config.yaml
norm_place: "pre"
parallel_block: false
init: "normal"
decay_fraction: 0.269
MLP neurons of a small language model. Each row is named by its layer, matrix (up: input weights) and neuron, and shows model dimensions 256-383. Each number is 128 + 24 x the weight over its row's rms, rounded and kept within 0 to 255. Numbers have three digits each.
A block is one neuron, or neurons of one layer that tend to fire together. After each block is what it responds to, as a language model described it from the Wikipedia text at the highest values.

L5.up304:102156158086098137142127106150149088146145153172126121104136126114140096135103094159173128133128113145111096148173102140146157100117127131118147118117108099175117132145140115139118102135129102174196151100162112134133129140138138147105144158114119138140146120150129128127152134120125166160143105150124107121099184104117110127098151157138128127103121120131087113123133112118130095114149
L5.up423:127142117101069140107125126177071131147116131121127108119121149133111133127101125166118114142127108177160096134131159133183126159140115114154087102146137124129123139131130197156141124139142124178076134091096115126129111122117126116149131168116155150097126107114090098170105134162134130137115142120106115102147164175148138148150113105126108113108118057113124153153113135113107127126145
L5.up694:129157133105103119135118133121112133171187135117131097087133120149104146184118137164092120102064148134143117090171143133110115119117131129132127153133111176120093107125143133130120120133135132146117145115130085143139158126162144122105132152078128163099086115125075113122078091123127167152161154149111162150122116135147124136128172099122092126082108147127115137146169122108125144066140
L5.up714:150128109106114124129128107134099147152141125140089088091126140143123106133116137118104132164109104173131085095141103148122155106104094150120115129097121156101111142150141154162129091139081074124108191113121098166120174119085123163133088119124142144143155156130143137148135119100122124125149135137129087104144110120135175138079176130113101147083125067143118156128145123090108130122118
L5.up785:128142107133117107143125135160122087163129149111109113085153094091144111117127181148135118141131116163147144129187170128150191171157150092127159129128114165124139135153138140115135108108151126141136132130122117109088127149136139114094154155134130151154156136135144125106108136127137128114126124116116135172123130100123101170177117151122134116105098129172132151119139128121131135103133
L5.up833:158137156069130139118180141086107117102130144151114133119114193168163132117139175155098122140116125183156106142124144151167146137103109135117144180126120114133147122131153097162121106118135084120105105142119134134112133168105120140121138152098140120109103162130096159163123154104145116135132136126103137111128168088114115127148115142187108154091114103093147129114155157112160166115131
L5.up1008:111127147126087112113145171115089097176098138120129130188148101160164164073134143180145115139108147166148128111145132099097129122123123129117138134135104129134105118153080132139140089123156110156118101099100133138150124166097210139115138151135137111132113135145090150102120121103085151147170109130125139121101151132153101118120143137173111148154119106131159156098156105133094146119152
L5.up1400:125131137121113132105154132097080107168160106158107123098124109150131121143104147165135090137139104180140085088163141138166128136113148119153142155119087143141131096152139127133132117107070095116128156123111091126126095144064118154160119191123122144110145102140107124167128099168133128131109150138121119151094158151116131113116110092109120124071143062114131150135130091099105142134115
Responds to: Before titles of works

L11.up18:101139123153143108098122108109129141142157172105167147114140110198085112093164119129132076128155133168132127101099127123116145117120166108147096167103120152146154128151114179117142115138119132131169171179138118099126153149140128129119155140076151137114128136145133160142163141114120163165108125115108150147159111122153116135102139125161080134142121094124130115139145123117122130123134
L11.up771:122194111112136078145131084172128131118165089164123150116091069140144113103101148146106110165114154111102165134126122103124083118105083114113119128126140153127131154121148125129145133097116117098196154114102145102142147179112155161133171110160133113151146129093118139056134130125092117214120147143084159119111102127141105111114109118139086123145125126121091101141082089096150145130132
L11.up914:142108128125113131139187103152188097112147185154142150101160117127171083133140143090157133121114162157108130109147166158159132112110180110146126115133102107155143133120129132120128119086124113164153150154166145141136140117125157117132101124072121105101108141162126118127111138101116105168124132090131136110102075159156109129060116105135150156123147128143139138075173189104137160132148
L11.up1103:152163100146149138115121106082127117135136148142127167138138093158123117103162093087165086148121173141115153150122103161127119176092129125157084135079164126129166141121133154128147119153099148119164120135125163125152123139148141125174094129132156136078116085168143124137147156125145128136120137137115171146097141115149116135126142099130110124180149132121102132116139101073111132138158
L11.up1244:064136123157112094127088164121111125131167159131116122090131097113080120140146097155143122142089140100137125115104112133120159152105143148140104128117111120120145113112114116131166100117118138133152105186138169074117125143095130144115126112114154130097130108155120125131138126138092109168112123120139154125134119121155075119156164096149111109113155105104160067131153121123130147127103
L11.up1372:118149119132142127149151061146129120120146140170172163103156169112106085094124111105147119136134123118152149105099164128162111117156172120120114109100113087125171161126138168128144145110148127119204139113092120130134166152120132145126111127080084137086121148133140148105049135107112158161159151165084159118096102104155134148124116080184105119108141077149118115106140143120119099114121
L11.up1398:094135154148133132115140106137132127139097174132124166065107099138118129105088113114100122117110102124128092119123135145126123122118084137137141146169107117120195153159115129099120129098128098121161182125106164114091126143108122108153134135130106145159076089134118156142137093079128096156160185149172113138109112167116109154141127113138094158154120095078121137120132148101150118125172
L11.up1438:116113162152164112113153148098142138122170170098177166148140103160125116115114152131113147118109096113137138070142120125127123151119094109117155121124118133122128161138089141163118153072114117094130154111115151119091092154135153089143069139141129123116085093122098136115095098123097129146120124120154137128105121143120159167111132113109113151120125117122115151138141108141117115157187
Responds to: Clause-ending comma continuation

L11.up112:102115141134139086075098125146130105162117130148126122120119146156169139136174127162115136119165106121119111107089151161139152167125128143123143118118147104150159103135115125119130153076110151153109135108166164125109120115170144147128094118063113173148111106159119149109145144136148175104183146156140155086087157155113119132118175114130135101143118117164127148141146114126142122128130
L11.up135:143138166139107130181129099156105109105130135116131117157146163106085136150111130122134156066112150134154096114162164142132160154121099142142157148138117177125139138118130103168126121092141143126115110118161101083154143116156127111119137148081164143090114122107098149152136155130156117133108108146082169060140161106113095089119130110163127107133154089152163134136172115135150137111135
L11.up335:113136108109099106124100122119129120130094077123110106092126130111150102165171169077138173123136133050156075124140155135118115156109101141104139143128158092093124124133108138119142089102114156136114114103125101136098117101118146111147138187102170145124149113122120127174108097156151152142139112118135088155128128140123141135126127131120160164104156135138150080135169152114153164145131
L11.up496:156135106145092144134139126104156106113102116123120121139113160139128103135089143123110063142176096082157101149159123113132158137089129079150148105101137104097124081145139167095144114134119138140123154115157135107171129148133133163121113115126123132136144091152135124131168170114137128124089135089108165090065107117117119129136129141072150108150160161130163110114154153139141145141142
L11.up639:114139126147121116144113103106112113167098163139155121143110142144118137112110119121086095141120158083142145070094113106133154116119109083132114095112175144180147081109131148103134086125147108130134136136168156115106130161132139115133107163150154144122124078137110142107134136132144096142130128142147139122109101140156177105128110153106167129161119140163164168137153136125152176121163
L11.up926:082136127131129111159132068100143157128122105097083155105135144128153109125144128099132104099121113121133110156140161146127152135113148162100154086137158142175165093079121144100119116102120124133124144151101099093128164110147112113116133136085129155133090112106152145156160107148089161183078122149119140151112148114142110145103148160170093142117140142156139122175110159142140174163114
L11.up1163:097138133147137146116128138134108136103130149150099098099107099102086133180165153144124139093155093107120128124164157151131124165156107158115118159086137098124171107132112149131130136113103142131111113103148131101147151152151095142104083160104153126114092143201114118125150143126171169133110139112086149135088169164152105115165119142168093154166124122138133140141144145101137139124100
L11.up1272:103151131074106092129091111137104161139060115137114159122084139131096162104189134118118131121096139119149111191129128144128150164177137153158113124115149127149151100126121123116130101087131137121093105131176167079143121104147140146095152192074149131128154090139146141145116118141118147145106147085101166111114119131162123110130154148115119093140130131114162123103185137146136148108102
Responds to: Place names and word-pieces

L10.up1306:055152154134074116115200152118143151112109158136134138105133166149099118164123081156139096133114160195125092140139113121147163150153120140136132071113131158123103098109114134100142116125124146111094132120119098101155177130101131160125141165109113160094153125137114154174133139146149155132084098124119130121102128150141101138119136149125124139114105152161157126130140152090138112100118
Responds to: Clause links and word fragments

L5.up210:154151121132061124085171102132129132171163183122141110114139148121112102117162158140130152134097095123137108106190146132132130126123109122133171147126161089145120132214145160085131144145113118136136129153137140135125176111139156144099113159141130129126224108113095096156113111118124110166167103163146137117105109152118134121138125140107101114108143131128141116132197170102112126112103
L5.up278:154140139128087084123190092099139141115163127126120118109155107084121098116127126100085114140113152076150108082140157121145151171078153121119187103083166148143139125130119139137143130091147168116125131124122112132131136117142127134116169123129127141127164144178146108202127124094152123112114122119132120111086107123136096129103189151137127155129169121119105143090163146105154139108144
L5.up296:136136169116120132125152140094160154153141194127135114121166137149103115177108155142160117092157172169143096083158091157166155098116107157108158133103071107117133121161144127131108139131148110104146181156141129154159171114102112085147151140115120121162187128136116134187113112122148119135123110088124152138077119119128128129110150153123100168052100124142139154116114151127133183099123
L5.up708:159148142110080092095194090105124123150149193135140138119139159087107127118125127154103112075116135147121101104155119120144166108105142130124127148099142137113130114140171126129119115121108159100095118125153100154139117128130152148130107136115134153154177122121082112157135122160139130125086154114154100127089135131113140156144160103125125126119124128140158172116156154110128133128166
L5.up867:116131095136128127105130131097129141142140179107165182101136153164100153124136122139148099129146126157145117083115122181136133113123100120100102132144076088128116091103143129150149090120100101147169167148131116147135192160150128146148138074110136167091121135167177146187142145141162142143170125141092148124096109112125148140086145148106090115131065092162119115108141178099127187124161
L5.up883:078147154044076104092148125103171140135148150138140121148157166088135126123099097145146105116127145153118088089173147115127142129087094134104099104104142122108113128132144156138135131142155134185108171134149155158133131132101150135144139128117158124125168078130164112129098152116106108167152145114140162102090077106156145116072106136142110161136144121124102111115121132111106125134121
L5.up1126:150120165109111149107155122121131134164184145164084135093116172121148103162086161094161119102170109128135113125154161177173155114097123110108131127137139111158113120144167131149131117109132128117157158068124129157103182123147124126180122197137119142139145109136150123116120134085173159137133159110129100112088116130116149119116079142095105109089145112166134146144143209128131178096130
L5.up1160:126146093067116130104156108113095178118110128116120164112127160127140165129129129147131114126159134139120127093051113146151148133082145167114110148134133115141134129120151163126143124110110138133092136163106166150113130148099117153139143175129144141097134126161133113144150128137165118172131087122115155100127130124124095118131094113123117114108132068131148130169150172111125122149131
Responds to: Word after a comma

L10.up1405:097123108140120090123129097089160134139157181157134159090141146166127076097126136094129117105152124125157148157092150141143157134158112089137127147124119131165139063159150148140153122124090090157094201180154118157121110119095119148137144121127120144126132103119133120117112082113118129166128147099160135088105151165153132155088110110097103135103150137148089108085138121073099155147122
Responds to: Digits inside large numbers

L10.up796:154128130108088134119154088129121125115081144097138134141111118135149145115172097134109090105150135112141150148150133144093151145116089149135087138088142132103156099126107166059154068091166122133099133175139141166142126144120131081155173112088140143159149118113128137140127172112146141117132107145106096111123131123121130115141111143080138148129113150143074103131129136124132144157124
Responds to: Digits and place-name pieces

L5.up277:104132130142140101086128080187113145156086136111134142118179133132140090144131118131125185119123124157168130110170115158140157111121139123106128160116099107103164106105102166109132105128128130133143142129163158057105169124145146147137127144110142123099087115144142133141122139102114149131124123144126176114081112115052106146118099130113128070149136117146147150088143131141117149138155
L5.up382:128139104136107105142125144118183141119124131120132183143161179161138106166132158127138135111119104146089147108132131145149184114102114122169107092087104150132158114149152179148136118085145124117145147149132123097138111116096134130110123135132137134134113124127175136134074113101156164126138120111112091057136094151147148150148138131148123071123119106143143132095155112117115160136156
L5.up388:076122110136133121119135139147154102112127119109119158137112119096101104161122125131148118097121108110140118134124152150116152125097125098082081148143128138132161122172118175135121123101135132144159152137121113107113146127075117164161161148118171147105086120157123123117146138117132101132121130119158114103112134137133136147140137107073148076125174151140109120125135128112138137135140
L5.up500:126131094148100124113147172155105122100129117139126130141142171117141139176115121111132149144121096147119171111121130176165128130119152125138107123111122171135142119140119148153121114113154114126153136130135154125132110114109123106131142136098132133132118163121176132110104154095129127127175122134118138083077106156160114152120139089131132131157162135141112125110157116104122125136115
L5.up516:166122138118109117118195114162136118121101144104153131112107172141138148148158172151095158091144087141140106138103170131107127134165099087132113159125105163146156110077140124135130114129136131135110138093124101088173129127093152168104121144153148121104150123132139107151116131097093166120080148118136096121104111121125153137121121142109135068134136139175107105122173142125119092136117
L5.up676:092123168146148124137103115148110102172115174119138146108133102110098167099118137181099114113106123157139129109135128162129178155132108112154108194160112135113123146127114120130128067082111125133133109157149132153084138150101125155146155128115134177150105128144100104163111153126108158161149130141104140149119123136146132163115105110081141140146153170110168142105153103139098147151106
L5.up972:075130132124124102128144134147103110159119088157158165105135103102136152180139126157132111165130118118131124152138141148123170168068119096161129150128125154150138102132086170147147118133147125136123132134122117138106084146067131137115144152099103153137109108142135131156130159100155139149107131152112097138124109170126164157134096122121139121175150124094129143124114147120149109132084
L5.up1330:062138130129105124068130108166131078092109107147120122152115121130135127167139150168096164091169077152116105124149138152130108131100088143130069153132117127138120107128123171128141111141115104141125157117148119113135142127098156106190177135110148148085107130141143137156133155058125112117158127167133084112099128097123176164121136136153128149167158122109107112107125122115143128137118
Responds to: Day slot after month

L11.up201:162108109106093139128118071112122129127158147145131113148132157157148121117113095117110107103149136124169132136101118165134155113113128126158131155149105134155161151115152138139137146130103121127148159169100156099130131119119118075135140122103107142111103124103124120147117143130144143176144149144139157125102128183130141141113147143146115114104170147128106142138110120130148150146144
L11.up352:135128156106119135129135105131112128135123151096144114135133129098135109153106122147138112131146131132109123139085138131093111117126111127139107076139110148088134140104099189136146107136101140125129158149123118098126137150155126105094140113123108111136124118149116154152125134127098104108137155172156120096091127140126111165118143154181116098101115154125116129135108190135184114143125
L11.up374:152100135114093119130123156108117132103176174160135152101152132113110122154102101124113062131101137185112157139116136141126132130117112103096132131106120133145166108129113153137136116083125113130159138127133155124106112113146132115074128131099146141178140111105065146122137150107129141141112152144159152117127130115137124112145179155111151067120132124146146174124119130123107159148115
L11.up376:126134119079129136099175124067166133111143150181116094101133145115147119116086141175156125110131164083090126159123114143125113153133106110088122110128177118094142122125163120136156144098116092108118159151123104095149111130132124091086152141109121135107113120094144143137118086110148132105133144065114123129119147108099161159116138137090094105098142137127126120051118074103133156146158
L11.up505:119118105145137097139155129149093092109091169111116154093154108168095098114155102174127123122127132130137159168148144144110111137110110127132162153115125166117184147133129163141173147082097112107150159116127130110114142150127142113179086160083129139118116158153066130131167176107145136146106163163149119112152147140133154168139168136117084121106154147123157114111076120098100138164102
L11.up634:137101113113109113138144152143096111143117153122102135115143102119108115133115128135136082096170155156135133168147147163115111154120114097119149143108098103135176125104138188131168125107096089156154137122139130118141076153102129103123145129105125168149168141131100116137176144125095117143103159130115140142136148154104128149157143150118113089105125136142114099129121120120171113152128
L11.up1101:090146108124083137120086115121126102119118156127120137104136099149126109077148132133101099127128140181174134124101154142123136158129081159093119117196104183102117118123170165139146173156140100151131146131102120099109133096135103139104091153121107124148097131125118122138135152096065136126176093118179117119113163138159119139126130140124112108130153086109136159137116069133077121128139
L11.up1318:153134089101162103119124118148090143096112120122129150116137123110155157121135150113077145135138061138163139122123159086138169142119150122093104122081128098154150141114108188137145099129099120120102110122130091128105086124097113146134176143108150148131157126152144144129144169125071080123160141128131123134116109190087127139169151181154106138127110130160120137139085174132124147124126
Responds to: Mid-number separators and digits

L10.up1053:107123155103095113130105152135150139114195156114124102131153137077137103156148136132132097112114114101171098129191130119125156155127118191161116139156131128134102148126117125111136148099116122143142119123132127134125103173112141151133156138063110183132142139160107167157127110081129182151156165134059084117129173129143141121113130171135105129118108103137153105137119114159147115109153
Responds to: Start of noun phrase

L11.up125:158113098111164176144116132123170150132152136139143097106158103121128072130161141103123142133199109151101117170131152123122125135130157140112114109136129061145162140132135148124168095064100138130071148143146111101187118118117140137100104116135134150099087121116136133105109123147124096163115115109109127119091135127145124133155114126092120170140113129100150125119094095143115165133129
L11.up202:123153134145119082172187091130155123138150149105093110128117160108120101103094141144095147115152125123124146184162147104164153137143135120134116137109109095130160122107117169136177090109097132158124135132145109117135099171142145145122084120131179170099162097127087151125127133159125141138091150110132170120099102075112141155123143154129119076122147088132165114073122096108111128131081
L11.up792:168116105113152100130142133139135110163154163132104154090110162118089106100125138122133117101124142127086126139162162132144139132109151100113104132083143133144107127107167132130135143087113105168099127115110125105121123146108136141135128131092122159121125157097069105142136132136074129150119137091124153120101127136104105126079130115135098106151110158164120129112153159150112160129106
L11.up858:138101073163152141116136156133153152147134109122129114162146097103109107103155124127123130148117146145119094137113138104124099121160145162097114128119124131161155136110127118159144108108139116159131104140136095134135139110131152104145150133131143125139118104140121108131123133108095122133146134131104162149085106088122104137082101081094149151159157144149121112118152124126101139111161
L11.up881:117131163151130121118119118143147149139128139133129125121108146139138143089140161170107130140111170097130138136131111137125108142131111103189154149108151140140125107117157148117160110144152130171162169159177137107148154148087113107126122154103154181106102117127125098099167100101097155150112137149172126118103160083109116163166105124175095109147125125128132114079125094083133147131128
L11.up890:127140129126130099156157119113129107123146155136113131127141143152159085147152178116100130104155107104157129190106165140145163143098114110125064147103102135201155153087154135104128134120099116148139181108104095113144123141091129126176100141116161145099143137126130176120161134073159083115125153119094123119127159133123149179116123120120110093090147126143101151104152144136182149135141
L11.up1049:084118155096129122103157157098142061139128133102144146123131115078171125131103139118128122130164096116119133144139126171168131164107106143095087115132107096137145141106145165141148126111129121129123142061109144106109119171156171131124101141134198151158117071130109124084132128137130107167131129128153152095102112110130151143126101141133128102120114141108115113086177137093136119134118
L11.up1359:180145132104133151150152112151165127126106108113115104113150144139146159121143142177116138137089126129083126128139150135124136103144129148092131127140104115084097109161155115136140100083093128164121130090138111066117162083134120128157074116131136105089101128150135160097135140099120066153135149106128144116148143108076110138123097150119105087090175124140137110110148130123122129147149
Responds to: Space before date numbers

L5.up23:088149122088089151122126108120137184143118156121098113127083153150121121102128100111131127088127111188124128136126168156073153207130163129122116134123141072121168120126075172076130120159107160134078159144148129190164111110109164130118169111113177143156133112142114151117152130155121102141110126136114108133079140108145147144177116132127151104180134122170127166127122200097142169130112
L5.up121:123138158119124147119125126134156075147125151150132103073099156129101168123127099172124109141159101138113121138140135105137147104130128134122089142137158154200124166123125126097132108126106124121075149115116165153091136119089154142127176183127135139111122147170132141141147138104117102149117139112152102112108121133165129103118172125129140132097121140114174123131126159134135161103112
L5.up180:126121123082124114080192101132154119085136152127100140140073129148090114120154107109102137120137174159155137144125166155197156124110118145138126141131101134166155116137091128109137102128164144146075125106155110163168124119115114092156129147108128138095136121156151159110154152121127138148142147128106123125141135107145151128126099157117123100110123129153064158137120165113138126115151
L5.up302:119164122153105103099167122137107108080129152133128127124117124126095128126151117110167175123129119129114122136126163151108134168101126125090096162143092130129129137126133177123152114100109091181129145185142104123106116114080089182136148100084138137146126132132124133177138137134133124125140139128114154099072119135150127160120134142085101111143107093084124122121159140117140121155128
L5.up813:103134146133126136137127119146128105157075155136130157185105088148135125140098065141121143139141110109120169164155171149152156115121100159105134142132131164160121139129137153123143113133142124117112124148108110141145143113079139125184165154119125120077130115134125127122129151130125080108135161146141126124107149150152108171093121136062131098140126131114132082141122137123145090166158
L5.up860:132121114090058135122157143139128102088121208104082124111095151133142155134107156129153128108161119139117095144139183122131162154122140122124092162129071146167191136099154125101144146092081192123109096154130108143126104121086156110175121118131168123151137137136142139112148174145120134135110101114151114101114078120154145133143135139105117098149106148162098147066140152117154134119123
L5.up904:092116161136124116132113108123143094109105133119152109119126131120125133115071145098111114107097104161106142126155110126097115200131131136127121138133119143140131102144147147134139107156113149127061139159139123141087099122078122134184165114072133143162162086118129110138158134134105133107128107158116109146107133149135123144141160125091144166176146135143148121084112148141124201130102
L5.up1131:096134140077085106140130085101105075106106122099143161159106187112128149089097140140093134137150120123130109113165126159122155144140143150091129139086100127122144124085133124110149115136086169134082110126155099117109169130146164117164079149104141158127155106148127118095169150101149110145171139114086141104137148152111151117086135082142077155136126148128123113134106132135093185133104
Responds to: National/United name starts